MLP neurons of a small language model. Each row is named by its layer, matrix (up: input weights; down: output weights) and neuron, and shows model dimensions 32-127. Each number is 128 + 32 x the weight over its row's rms, rounded and kept within 0 to 255. Numbers have three digits each.
After each neuron's rows, "fires on" lists the tokens most often at its 100 highest values on Wikipedia text that the model never trained on.

L2.up223:125098178146123110131196146177103130129076172110137186140147129132104130091118078106110166105169122157151139158140118100134121089113104136079108135132162169051109134154124116130108120057089119135087096127092153158135120099139134207139104164152122138194086147095107098090070155141131153138
L2.down223:146137030096123189181102143125099078096082147154179087098131187156175146115126155141093128122097112115172146087117165133140139151177115060101125148133154082168116130206116140116068154137126129134106146140111195166124095078110150077130086164175119082085163108129152158134143132109111081093
fires on: " Mar", " Or", " Car", " Mor", " El", " Nor"

L7.up48:172130066155152114087130159114097134167167124156112065106114125128178149140179182113092186096095155112144157160141109173147126080161149148135134144158088091126136114194168096079129162117142135166188191171097121124128076147083116122089126092132115165079093199149152181124159137178087066149
L7.down48:155097090106097135106145149100095062173123071139108109132148165154157117184176121078114086132119099154153186118159168153140205133052097219122167064110132131157086143184137143102080155131099119117125124137147098139108085131087109116184148134120128179132098120062195135190157149119102107165
fires on: "g", " and", " c", ":", "ly", "-"

L7.up493:111171147011154134168107142131116130041113164127103152135139087081166074172176125087134152150094177144078093139094160117136115115181136116157133211092135069115112101100187141077154086117119152111123161142156105096111125115138139137164126130134095108154089133120088083165166163121121133138
L7.down493:129108132140149151128158141118133153195121126154076143096164067114099069186134169111146113092119110090116119087113084109137103144163199147162063134140143107120096086102149112193088089169164133156123137144179129097108158061138152142084122160133108120076132117142203150112105135103144149128
fires on: " ad", " under", "I", " of", " At", "ong"

L3.up521:122117168134128147133134176152072097119168122198153152142125122128204120125117121082137187083157156119159104115133058116101123150130102142065084115094105150095134094097167137075071123141097151121124138119128093181106171139099139101109154078197119160122144151113163081072062158129122078111
L3.down521:161127153132142153193180068136119096128096192118175146151069073154159139133147126155096120087144121122139096057197193155115104098116169119124126111102163104121105164124137109129158126202117115138104107145143115120149125139088093102100169183079134105154080128165124103143134153142175140074
fires on: "°N", "-", "9", "E", ")"

L7.up34:155163097155166074139151140156174147111128055071130114137159130120121226098059121164170102165150119157180098166134112164164176131098117094202076129107068128145084120115132190127133140146164111149149138167158076074110113146131097129121124093127126112147099145101102135068152125191174127145
L7.down34:140168077163175112107098123187095185109074146108132110151149138163099126173144138136113153077079147182120114094126141164097132120108056098091137137156091117132105101124120168120053150199150083126071181155083154155060097173154113144086138102203086154077189134118187180139154156152113071118
fires on: " comp", " dep", "it", " to", "ir", "s"

L2.up151:110154121119062173125162140064140110164060121162100166169095196089112121113113048076105194135113064092172115107083091071143110104152117154100161113141127154121034207165152192125144111129078115112131171151180131080161125079165139161113147108168110113147124180170078139153099143119107162154
L2.down151:159116151132066089157177126123130146128113111167135097132111125132125115113086196084139109121140068113117117105169127128132164120077202124139170151147131135136110137176098136131077117127145122134097164159084112095099132126176142152144087093143126106106123174122125088123140125192121152194
fires on: ",", " born", "ersonal", " ev", " Born", "==\n"

L7.up496:143109080098114163124190073163059082115142141125133078060112140161093136105131139131097116095145090179126073167153097146125152170118112163082163123127163149141134141120138147162120158150093106138132187113103159179133138167116121131156130090162121160176178146101187129159110128198128090109
L7.down496:134162134109100126088075089174130117186121207102065049100141130108145096109084131102141123149062145135207111118072212132148145099088142171147169130092179129085088135130157101143149158099139135124154096085151096191142157091116116134168153138111157109133148096116168134098128144142160099118
fires on: "ed", "ared", " born", " part", "ved"

L7.up422:081185145129212116132147085134137169168141094156167093147107127120103157128088101148163096119101129140106141055091141158132148107101133140121141218147102137096117142103060103097071136118084066138165125149094224150103090124140132078123134071127074127143119144192124149109159107141085100098
L7.down422:138187146125076168087139118089184072060154158088104159115128109114100080149132112183125140131131149099178144130128160115165143095127120142188162142079105157122145104141103170110171127112092145115092106151091101127107114146114152100127146153150221121124118115087076197100142101103133147135
fires on: "re", "qu", " de", "artment", "ric", "r"

L7.up619:104065094196120138165133064155115133105134176098092152158093103159075117097170102116118080152159155121076143173139182132137134116133113179160166136152160178092189143122119152138146160139099125141160067144119096155085107157124144109127169092133094106108131068130143091104160147113119070090
L7.down619:131154110182170157116132139108098067094103100103144114179043204122127107130148192185151132178117115103164144160142121123149113127145191140135175100113156128129079142146152175119115136134066143159155169112131136101137157085098143123069091176090119111164166097137150148133052179098169103100
fires on: " while", " qu", " to", " will", "le", " can"

L7.up251:128128099088161119166155115101093116059080187142075124097153071109115152124138114146174122105142091185118143160080129093104175123121098154113168132181158145107050118105112121116165099033159113139168153112169137129127148184115145156130090084113149181121177086140158126139068167148177138130
L7.down251:064093198155168102109145089105152099139119107147126100149144167088099135159182101131103097119098107121124099142173142171136160116131179118139114110091171196107162131163116116081196103123128092127164131090155122132125104119131160192114147119128154158167165168150123117112142119123120068084
fires on: ",", " of", ":", " and", " to"

L7.up292:116126137196123129128147100123144128147129094088062113134128128170124083114186083078127128131129111120134130159142138170077086097148114110083127088063103109176107148105117155168135133077088100149143137092146109113138071142163189070089126063110100119151157132155105111060180201109134184134
L7.down292:086099164099114110104119153179158093114117153096117087110110116114083106209152132168074102137160136158098097149133140132128132087130171136182196073095160121104159119181136094085182103114094196110070096191134093110093123129144149113150144126122107130167159153083189109155184139131211085128
fires on: "ig", "stru", " ch", "ru", "erg", "igh"

L3.up280:092192132121065194144157139117174124120146165081148163116138123112159160160136145170135156161124135112138137196157091152102178116173139120128157136152103104190091109151094148155147064138135165080133128175131133083104111134217146158183139162173163153157130118139150158158159172111087161134
L3.down280:147187100118170067134117120186121131168112141096123124110145124158122104099101059150122075135135135100172148126095076163110139201133069065175132070155190100094105126094110116146109199070114094126065153118090133159134109162074101121113101130119094140119101094137125079110142093090123102162
fires on: "an", " ag", " Ab", "On", " High", "″N"

L7.up18:081112052120136132145060064111119123088103181134139164116143121108164176122149142206142139141117119132164130140113201099152150111142106165113124135077178100140131157149151165126101120099100123154184135179180116128137111126043131216155113092127153145127125151117126108139158095044120090138
L7.down18:163097213078150128066111129156122158077147169167139111103200160108095084092112188155089132130144122103133113157123164087140153132070170108103125076139136079066175167174125123172166122114134166163189116152092135152123125137090130096066170160106128137105162107144156141157112132140142139134
fires on: "and", "or", "m", " was", "it"

L7.up457:131191137115088119131120185145126123122121126160125148111169113142099080134149088085085112129152192199134111110106101180156143162046151135167127080230135135135111109123142063148130115113132112185153105151123160107076117126107136077087110125106150160137122176117128107135172082095139045117
L7.down457:146093123147131149151182117122105089130125139091052193099118154152153192140119134144082118127147125086132133151196141127106155103148088127172093149136094087141119113136114116115220089118123123069146137145104081118154109163093125091170085100133094144159112151130136139182137091118176119091
fires on: "ed", " of", "s", "ing", "led"

L3.up410:143165129103116118165168190178214111144097081153187092146162139089167117143114161117211189148122199110188142141164169173124155096204112116144133178118158127157172152142167160140121146166120141137121094138134189136201161158158142145124184165143127155119114129138134124152140151169116127126
L3.down410:121147163163129094119063147054128085156142135166095083123096112174084139092123161127147124161085109103101102183111107102065119167153115079132125081146072135117159086116107117136102106126121144130170177081085186108106127161111132110120086100107108128115146173131104109102169079111141114178
fires on: "l", "istory", "yl", " Pro", "elevision", "ography"

L3.up445:160145126117132132111131138104148134113163116087100134198166074152160109181179173126143118096149151169151100101134187156106150162097160142129119115094145179194157174178120147105146115161113139158072131118122183194180206110129137153108158133130172090124155140134152107132170127154113115121
L3.down445:108142125126076132169151155068093154061131110142121122164110146182151167085164154128053144122135107110092146128142141057131158101116143158136135120149126126133152088151132101124064114183163152145166079140204182148119058068100101134140153206098131183127147197173190131139130104156154136174
fires on: "arried", " El", "ro", "iel", " Z"

L3.up232:116109184062168140180080058168120134138124175113113182175111170110139083142140120125116102190141145141120062083153137109086127177164099140175122125145076117165046205140073126055162112128147100116140130069073159161126090137099178134107138143098070132124136125094121107115114135130182127154
L3.down232:136135117152054099097133168079101166122156112169158156104167144159089086135083120076169138101155089093056139168116057126183101148169094142113119130080156097122107165132124148069105152108141074075167119127154154148066141162115132131171100078062165150150177150128130113062184087108130167094
fires on: " st", "and", "i", "ad"

L2.up349:081147126099137134154162086123080144109197080170097117088152121125206110139126086156160141134140115084083155161139101134110111155185140061145156128088105116115118163112119149118136113110157128170134123081141107094092131157158105122149166125156165079070174156157142167123124099132198145147
L2.down349:099084139117085177155174113203129089112150148177116073095200129115139141066129120116161131138125139098124090070155119107089152113134090135150130128131143159092127128082100147071148143123119096187168128126190122101078141106158147140109164160138135155113171131092170132114154094125162129139
fires on: " in", " ", " off", "2", "191", ")"

L7.up311:109131124166116084133109155153138165109132105131175091134095143141181164172115119167090161111058075126142140176102070169154165172092078166081059045123053143185091106074165116111163177107087111133096168176113108111098161125116050134131130156111137122172130152118160153155121131128150093098
L7.down311:157123131090068138165178141136149098094095159122152179116127056102144080091135171117141123183124101181102072067129113130115154174157099144211146099151148072095109124072152153092067142068201106113089101156136121092128194154173129158092108138055139137128117095136160089168097115108154118135
fires on: ":", " c", "l", " sh"

L3.up534:124130107118139085185144100110164124112081145162182159142094146095145126150222081160111076159169172188070170151197140148123108109167139129116128148131105077106076134164091160138088044075156104152086092155110137161111189165193108117076119122147090145119101152086151100140152088124164175123
L3.down534:163120100194063142122117156135089067153100179161144128109117098118139117079182086140153206151158065126128103053095152120076186133136153122133127121137164135204157156125102117155136134125112126091093151106171099106084192198124145108126052131114101162105136120085126164109144102132099105171
fires on: " ", "—"

L7.up301:164146149113174096170078161079167195134120091154162135157125129139142105126162140108150102113119138172077097120145037121119137108117160117134140115178144189100143132138177137127065131100113121124149140062131155132130175094164122148105110108101148185142113160163080141117082141138201148128
L7.down301:154130083158159101155118138147161061109056109130149097174152171130065085104096139090143136157094128112183133145121090126100167132112186090147081195149154089155166168161125143141092132149070157083169165176182088116107170155057135195147144163113148126125130117133132146063142106136111137088
fires on: " ex", "n", "s", "re", " en"

L3.up619:060103109165184169191140083114106129091136167169090126167063114115148063129104127160146106103034145156126087126140166112089163135112057116173085121132133123150088110110122151155135117137117186173164096143094180169109193171109108126109089115078129128160097167135130117054172115126128143098
L3.down619:132124097052092185116177148129126108131133129082113119028169153137084138118144225152143089126142161093156156120186162116096179137100153080104126111076141116112101166188174174082060133112114151118123116120115147128129129103073096151152151089153147119063106111109171113100172149168102189088
fires on: " /", ",", ":", " is", " |", " –"

L2.up183:143125179059093191162101112109174119125160139116127131080180131117108159121099128121113122117157076194169154103193147133169121087079199114140082107143099082086142134130152151153105188161088134142126153142117150093181114187134134096089087146148125114133128089095088142173169181160142207115
L2.down183:133124154124160114122193132125138151117074165138140117172108132166172142115120138095123144086125183097087154198077132139157149130140042161080165164091162188150160128157113067097081185049172125057121119096124138154123125126131120156150208049076088123111158177125117143101113114119102087078
fires on: " per", " det", " direct", " con", " Dr", " rece"

L7.up123:129176123113140170107155142143120166117100133141144072105126145199179123128126120153100110142144074070142153166156138161140068101083103170159083170096148127059118186109117118107102133160061111091100150151121135142119162126143145113157090093169175118087124176134195185123152078148169131164
L7.down123:144158175158144111143193156127090166117116099130176138132102084116113184158165133077174099110153118140124125130143123126100135094128151113129157132140125153076152145116181077071209090068185220137112125196076138127165091088131148112146110140092130069132077152142142146187123214084074111095
fires on: "p", "m", "/", "ay", "r"

L3.up623:147109074159126074119110117092123137119106108171134094166085106058109201106140118117107128174131117103105110123099129149134071060147101114187147075087100112130116110092145141124090143111098216173117106117134099169130075167138104112104103129135129103140100133101133127090118057139092142166
L3.down623:124154134186119175075133116160128121184126100150133111161134134145206101088142157124077099127147166130068133090120136128185180153135117139143122135159173162126081128086139115144198131105067093106127182141112044118138170121147117152075119119097108155143152111152160109104161135082058119145
fires on: "N", "A", "D", "Y", "M"

L3.up116:137127129128157208081161073076095128136124204107123136170136159088173100128128104151112072095127135118093127129122146168128124173056127145161130089070113142112159145073116133094137153134119126111109096193126074142128105183165137171145111185135137085117156142121175138090094183160091114193
L3.down116:080112159089186141133089109089181154124058145138109054130073110104145152101156117134165171118090100162098125158144142107168183120147100094061092183114117146099133097175112107103118115170116133087049145140122191146143129136083150119116141116084135126120120098105131141207092127138088093146
fires on: "anc", " l", " sp", " reg", " com"

L3.up303:148162153164146045165089174136186148146130119158070098122146064144147159147138115160170113115099111183087153142178168143135175126167171122130112085071097147141129083071119067147029079142137180135125128160090119126087169188100139094102159130122093114138141128133166031093107115170071101126
L3.down303:099099105157086178145133115117123079080095132169177123149142158098144127099090153144077158158101132117138057113152114115167118126172079099167102190183124119124050160193161120178201181104089094098142176079179115131107144038148128202121064118130145123152160075136097136134070137101133128143
fires on: "le", "az", "S", "ce", "l"

L7.up629:124124131159107156151122113130076157104109138154135057161155151123193133133174123076133111137128105120168138076060063091124130078183097133109120159176088114150165134136142096150073148152145120171110077125146065150176122188148147176123131118134189053205102091076106087121111131137120190176
L7.down629:160128110128169134107088135110122112154156109168081185107139142166155174141121119159171163133162148123155160216108095170146223132107131168118086109149107178137131148077148101125101117136145098162071116133138131127111134176103119097138123083140058163083088149116107160170100117078123179131
fires on: " and", " of", " un", "e", " com", " we"

L7.up596:113103137147105077095130150134148121112134118134156167104141159142104146129171146119124207118128129095132175116112098146154089151142096142096160118103113130154140145070190144128146096071132154142214147099149150116112191161117130116155135123057114092121138146125134085113110074153198102114
L7.down596:098140142107133120076096046124159116141104139094102117115127089114072152115103131200144069144081129170154128125129080159160150117185125154126139088168126126127126109135083148156082182164157083149089121114137059119166153105157108122135138106055149064091159089130165131162157135140129187149
fires on: "l", ":", "ul", "il", " •", " Phil"

L7.up434:066169136104134122148119101165146167095192161120153110157134135172102134124118116154145136115163123132050165134107148121103051154192102170100213093096111150116172164107146087160135116147103140118102147086162100118137096171122074112117111137179119139176086161122189149179099156123143187123
L7.down434:144083171097212174108126089070154096194109090141069172113156140139162121170140131139078087106078190104116149129225168194113123079114167132145107137159073147122139080068150088112156094137153063135111109156142116129141159094144106136141136159144139117115138113172146087024094156140122102171
fires on: " a", " d", " mi", " t", " exp", " requ"

L3.up541:141168085123107136154183106108114056175116168181152081112149168150081118091086096167219145120182109197124137077106120099137186122160149110111120135127189082137070138111118144133106160108099146147089115240121126162138132143083076110134127103166129148178119119129150147069128087121128192133
L3.down541:087082136083113152119157134156134200059095126116128107133109113055157150145129100058120153153100134047121056187101134137128144109074149164145166106118112137155148185162155090145105079160111161100162151168111101128103143147146140142095124136168154095140141110123140171146106144106159128137
fires on: "\n\n", " |\n\n", "The", " The", " was"

L2.up517:156124107117130168118174124185077126134151180150103123160130084122159195091113106161144119142162075121174094166116177166115137111085153099180079059102099082125167151133087148109123102099102144144114168111085143072141144141099134068111093073067072167098154117120190112076161111075144144129
L2.down517:158097064108118118140144106124108158050157161135134110065113142099123086106139105140185096123079122105139128110144155116129120141129241146119084088076133102106146088192144149111102156141110166149130163150130150104135152118047113145149137086168159068166102136155174138078146066136119147137
fires on: ";", " |"

L3.up601:089137085111122148169167155128106081106093167168143124110136096162098113146101119103201140130206093099137123100123114133129150160151161141116118134103096097132117137095118181155134174060078115128118159104147111058106219080147109131111081154138140101123138139130145117124128154175126129137
L3.down601:140082077120083080154157079135120117100126122097111138093124119090163182103170115077167132162137148131173120186105139142097094159109114127221162096178154138131145146164148082107116112116141134141138084141121068154124071184118130132116128149140092132163102132128182116166086086163196166126
fires on: "ly", " that", " of", "ed", "n", " as"

L3.up441:080100131130120100136145160138122106086092139115198116162107160134160138102058138140118184132089142102182164163120149191074101019201117125131149115125116157145135145140070158162124117124146190139146137158132149129158109125154185143186158102148091194098143107195117161138144141157139106070
L3.down441:112155134151156100131155118084147175141140118142113127111143068128137142135084096107133180173124109161129122145062109118132104211134064091174118106142132093065089134108182164149099133110095107120134145062093163124142168171150137128115036072093133081084140126109150128099148158149132106158
fires on: " pro", "en", " life", " rest"

L7.up554:088144130112114088147179138123095188118137124124139188117080155124127122113063123190134137160147153117093142098157118180094074079156122126128119091133094104124117154162106111103119060112111115145045168155118142133145138131155089096180174115157057110125196141090137134156087173148097162125
L7.down554:090042115121078158131150177144180136070047114134092121122155134132119149170073104108176133143159173145153123168150148151119144107106109092135189129085163080123125123126142136167143111131115158135102143071129165162094125111170080137127132132134120088137128134130123120054153126141137123209
fires on: ",", "im", "st", " h", "ect", "f"

L7.up11:155132197082145131128117134109097171117174085152118120044111100097111124111181150124116123165148152090086090111144155142102136125140120150066128118071110140115089173104183125121126172114144211113160075083114132133142121133115113154068135133129127075120148156130111128146149136099076119145
L7.down11:152080170207128072190098141180126088156114143028157114172119085140129118121123158181142119097093133124098146084091104090115116188098111112116165137173145131134188124155083104140121157117125112146130111169101119086124148104121150173173128136105142164088090056131110154083143148105126114124
fires on: "as", "at", "es", "z", "ets", "ult"

L3.up556:207160109151113130152128164156163129116115145155145136164134098135169182154078132102154139144135078112128131156118118115130127160171109152160147082129123114153105118162120077180057080136158097114129091131087101223071179150160140123074121179090188112103176141119115022109129149124113130131
L3.down556:096137087107146167084144147135089165083099158096102117161131131123171140136115127123093127144128092148089105148138134099058115183096169099142132164223127131165106113152161128111138115148093142065180189133125171077068129042118105109126099146221150136182143064080164129131094124111165117113
fires on: "o", "e", "l", "ile", "od", "ose"

L3.up186:133106134168120072189152112135133158149143155154147170105100130137074049090157150132128133110169100092146062079131085110088144127108080130134150166113107155151173133128103202060158103181130121150150107157111080098125076106131155123124077147136139070130158140118080150130139142082121093120
L3.down186:112147129098119198104160107162103114076129167062146141125123126113169186083108089079096081107094137138117148202158163121114135160121140093136121105119139105094154138130088074190133058202103209134192146059135088169135111114103069166152154078146145154153151105141110167091130107141187128173
fires on: " more", "s", " of", "es", "ly", " are"

L7.up445:103111108099074107172114138139102133182070113074106151089116211145110136096206091111118139168162112113149160095086081135114125177132109140163128171163140178135139160128131083111132122133093083130139119126122124129108089155157172114145065143074134061078097114138106127142161089123142130228
L7.down445:132142118146104111134087089113106089119117115098142132083080113104111163134157140142155163096145115125115108041141078144135194138126160115186098117108145190202088120018135098127186071122120143087131150143117153127122111150161121127128168121147066125170143163130122138107103107087169117180
fires on: "ra", "art", "it", "in", "all", "os"

L3.up455:147124113152183176156059144111154128084134122188134180121152064160100085093160103114208143130159151137070131134168120147115195167064123143072105085131174170123145046137129123129163127101130059106151156152156087157119148076158122101126133176103085071118107118141122073096147149139125131071
L3.down455:122073161140116086139187114183188106189136096082182112108067134110158117115190108118092104064101099178111083115103112138155103109094133097115131203158111150140053172149079085168163132119135185138172159149156153174118136108129193094126153061152112070203145102114116125140144099105145076178
fires on: "ia", "es", "is", "ate", "s", "'s"

L7.up157:126125131133095125158140162115111087138087163141089207168199087190153196089099132133139145113129169164164171142109121155106154086051097177092135123177118184200140130163139121098133117143121096152092085157123129139092120120135147116103110104157136125140138168097121067179145141136143083095
L7.down157:111182107153141126094132162105185167136092076126170107149078126113116113093136083079097093126155109152129097118092125117147157128171146105117056138148128090173205085132059174106165176150149073144130180080104135122136158113162155147137106134129101142116131134181152184117132093164109147149
fires on: "ed", "ad", "e", "ast", "th", "em"

L7.up450:128141062158134152113132153164122106110101122111139102122129188149151168146060157111114172181150098107170066129128180159142159057115098150170118156133123106070104086116192095142136171113120103165100114151127156071130138147158139122104119129118132133179172148134143139150216118127119056143
L7.down450:115176139145153101070171162118112134078121183167145223149128186164121126106127087156098141135146110188065159125079142179086167205126130122107201137139112128126118131126160149133129152086126143079116148122147136133089112124130118070084166123134094140084134153160201156147090123061166130139
fires on: "|\n", " comp", " act", "p", "ir", " played"

L7.up373:198163128119136110148155142143146115164117127141117095099089110133196120091150084140140123183156095140078159125164157131119097122178100094136097097150139196118126162127112102139134128168134122153064086168176124143083112176083029116154108162161134068158129110107080112074135094177114170121
L7.down373:101090092114135111096117113198103118164158104119178130095153107112097140146134058118104141125129189120107167137106123172171158132123114163117147110114153131089101104212173046145094124102129182145153137176141177154130177150122180196134054139129088132097140150149148112194118072046140143139
fires on: " w", "W", "e", "D", " of", " D"

L3.up132:119148121113108135110114142102193156187114130131151120058086150090119145125082121199099116115061092099145121162157108166124128070157115143218110094105079089125092140078120071154139129130130141099116090128153133119126077145161116096169135149169127153115130110156170141141103177150100186066
L3.down132:097093144138166102117131124100165096107090129082104165150103100138114098161146084088183133184110156068126153132138099142111086146132136074105144123161154163118130118086149145088159115056128074148116183093131125149082108182085147096177089129096052126147104088107109108086150086082079072137
fires on: "orn", "en", " over", " r", "per"

L2.up633:124129124157136160132109130104098122135141156171119163126165112159114128144147077120209162116150123071122137127179173092153129144178108182110061105124140138067117127147108135138103163115125132127152142137110110223111121175148112149096132103160164142127145143070127108052100182140107161148
L2.down633:139119123106149160154129164123164169140143082165121164146078160104161120108106148092116095059102161064129089152154095133150156098135156119117161157124145099139157128089172142151113091128198162109121081092124097100151190110113137140162128182173080084158176126136140079140137142120123078107
fires on: ".\n\n", " |\n\n", " •", "$", " $", "\n\n"

L3.up304:097101153115125082118152159124072109064127147114139142199125157128148136125082159131115162115138142066162136121139143176086104069148120126143159122119155168174171109158104134128116154140165127132139159142106169145148165133151177136160143101086114131123125109217083129143154147135116100093
L3.down304:158165102162084175142172143061108140123140118173140132108132159098180137137158130146067174159099075165119141097065097104107091187104082124176122116141105088132079098143198113154083145150109171143154093144122185133151165121160112126121074079096134087100141150121153150135137179137120130134
fires on: " pro", "ll", "w"

L7.up374:152170086159134166145163204115121140103087136134101154100172141180167138123155094107137140097083123137117189176102146148179047112144158107138129118067203133095151131166106148164156105156115102123124181132109130169104061139082108166078122164135145109163116153079160170111104097124128103091
L7.down374:107134138104114123127091124141187194120169134175184129100144129080108130113106080147115123122156129068148172093084147082059176175154169124149081117115115126177106089099088131090089138097136151086143154110133097150136168127119129120195097162117179123147171164128198067165145103130141093072
fires on: "A", ")", "ph", "im", "ib", "m"

L3.up477:156131131174193022148133143130072131140141124130135160151143135148158136162152158132139172143191098110083109114086112134111040115125116137132112107081142077117166135135082121135144163121169108118118099137135130175081141099102111162155115086054145094155130153105122165114120117091117105156
L3.down477:112090075108097218109113122126109148079096133150135133105105160101117146094069139114118105136068121102140147145172122146174200133150133143167127164189151196137136132099162165127139056084070147129164171116131120077138127140175106125126148161176117179121076115138114089137115132167133126129
fires on: " and", "o", "c"

L7.up23:184150113111168189152152143178144091154097134105110118058134147112142180096078147172117143077145164114116133075111139095145091081153092160092168147124165176086045113165180155098139138181129135119113159115115077185103105094098140115129116127095138115082123151138164075140141150095163115165
L7.down23:139082128108130174137120105075132163181203122140127111126083193106159135158131164098159091093068126100162107143119134095114088116183149123068095075170137158101126162133123096159161132111081175122126145150148094116120102061110139120145130116127166139122141137114152147157114168143145088144
fires on: "qu", "ot", "c", "f"

L3.up467:156154166101073130162187132178089167161146138188134174086146156143101127125112112164144191150142119123159115094127093094096148147135111114130118060131073152183158121118110118152184154129131158141132164130118145043128097162124142091078111195124084156123140104145117120122157140103151143151
L3.down467:155181117097122083096118137152087140105073144099153113135110140154161143124117133128129098063132083118115100137151082092152093158135170135102149129141105064110153221133099106090146164169119125069162149122136068183148128070071171151169156107154152107114131094092144184093140114133178149137
fires on: " |", " of", "s", " ", "ber", "'s"

L3.up88:063150123127113105121155126148181179143110137097159132118142135060104127100097172109120158187148101130104153133127143104091143109139112108072138112134118147157163201143048153132114180135138142113147108142159081154099133133176113160093179130124076104098133096149091159138157095145217136133
L3.down88:200212153056162130141065172108096160121176168091108101077175102076120117098135176177098115103132132143111085131114189147147126160170104072178155189100155127134093124120139125166068158139087100103116104098118100109117206049135144144106076138186152127150197121110149114092096145164153097136
fires on: "ance", "ordin", "d", "ital", "ical", "I"

L7.up66:091048108080124137139119092125134118161174145101175152125212156132097101093112140102129158152168111150113101166083087100161111217113158117152113107162060109099114168148185196151119163089159074173158137075119150182158131170101109097120123131139086083171164166128077082145123081114071061101
L7.down66:083176130141143107098153168203094124107164113118157116163131069116117115091107069142093101066086162120145121167105157111168113097161126105142103148174096139145093113127128104154159175185149159116094178107183148072165115093161139170136122118101175077147052222165074193087172106159122095144
fires on: "it", "h", "ed", "ar", "art", "th"

L7.up318:170089086148140148102087124131112084084156089150142118118056168144061044097111155124148118132145098107147118116081132170114096144152061146108188127085092137110154140195209157137168184118129110151122116154114159131136147106157083110135156185143138095117154147090113099131146162142143142163
L7.down318:115126151126134132146090133092146095110076123120169145167150155130128067130166134145191077153150091138089128139078143122153097093196160146103138150133176172137138067125125146163199127171121156122079097185119133130183114136131148098101081171109146120186084076114146148111093134142147056124
fires on: " as", "e", "it", " football", " s", "ag"

L7.up545:178166140141107161101054129157130153104115109138111097136094139132126176086136147151133117084143086108175111127110155160127167126134110068151085149220155163115105110150120131103115091114153115163142177160118135171055124126139160112175112128136125174120169099064178144040117148106174141129
L7.down545:138118125085105100093101153118123123170165137145104058124156147105146075122128131150085118154094129082153136099151161122097126118186158164187098088118122181078085061190106106092070162084094128071116147082173165114181156117153102176125150150139165087117124080156139120134127119069144079198
fires on: "ent", "ed", "ist"

L7.up87:180114188178085067120175179147096136090131108134114134144134092114044144138137136144173171121162137119136148174130074075134169111095103136195140183092135109105096164140080166076130174118158147093112164093065112121159145118137142152183138142158146095128119077112091117168133085138097148094
L7.down87:148111183127109115166107132120184099147133193164149118124080128128126096091178133148144152163102128165108195125119177084063124129115097072165111163109096131093168141162135212100070183141108113119108115168144171150106116121087102112077111134109147080071159130112169160130113079163125089121
fires on: " M", " N", " =\n\n", " m", "9"

L2.up168:167100103151106078140064201141088147130172133119155177107093105160140116070213099141119126148159104160091099132098159157167101144120118107137170158089082145101139129085134103140161173107096147168149127118123136115054086180089151106123112160146104127116111096089122114133149163139132088178
L2.down168:088158085108124158115189069130168116123072090150097094100155144094087129128055159136183141088133133076169149136148074106097148132156195143154112092175169120153130099167169163151124109170175142080106079142105138099214141068171124130133107132105138102126122126142130096137123101130163173114
fires on: "-", "ated", "/", " where", "ec"

L7.up119:140107132116176091121166084149159200164109095168123182192137126112085153086180124120152139129103114137151094147135109193091123153210175140144109137109129068114047135141146113089158171148075176122158138090090131123082122138063116073118140148122110113120137158147118092171164147141130131166
L7.down119:131106119106130143176138082069143144143167167093158132213125137113105089086165152217057112120119144067125151164078130171138115149098147090136123167120106114097075138097152147123099151155146158091145154154131141101146180122128122117150104121143125117100108180169149058096119176137130092136
fires on: "ble", " gr", "ter", "re", "gr", "st"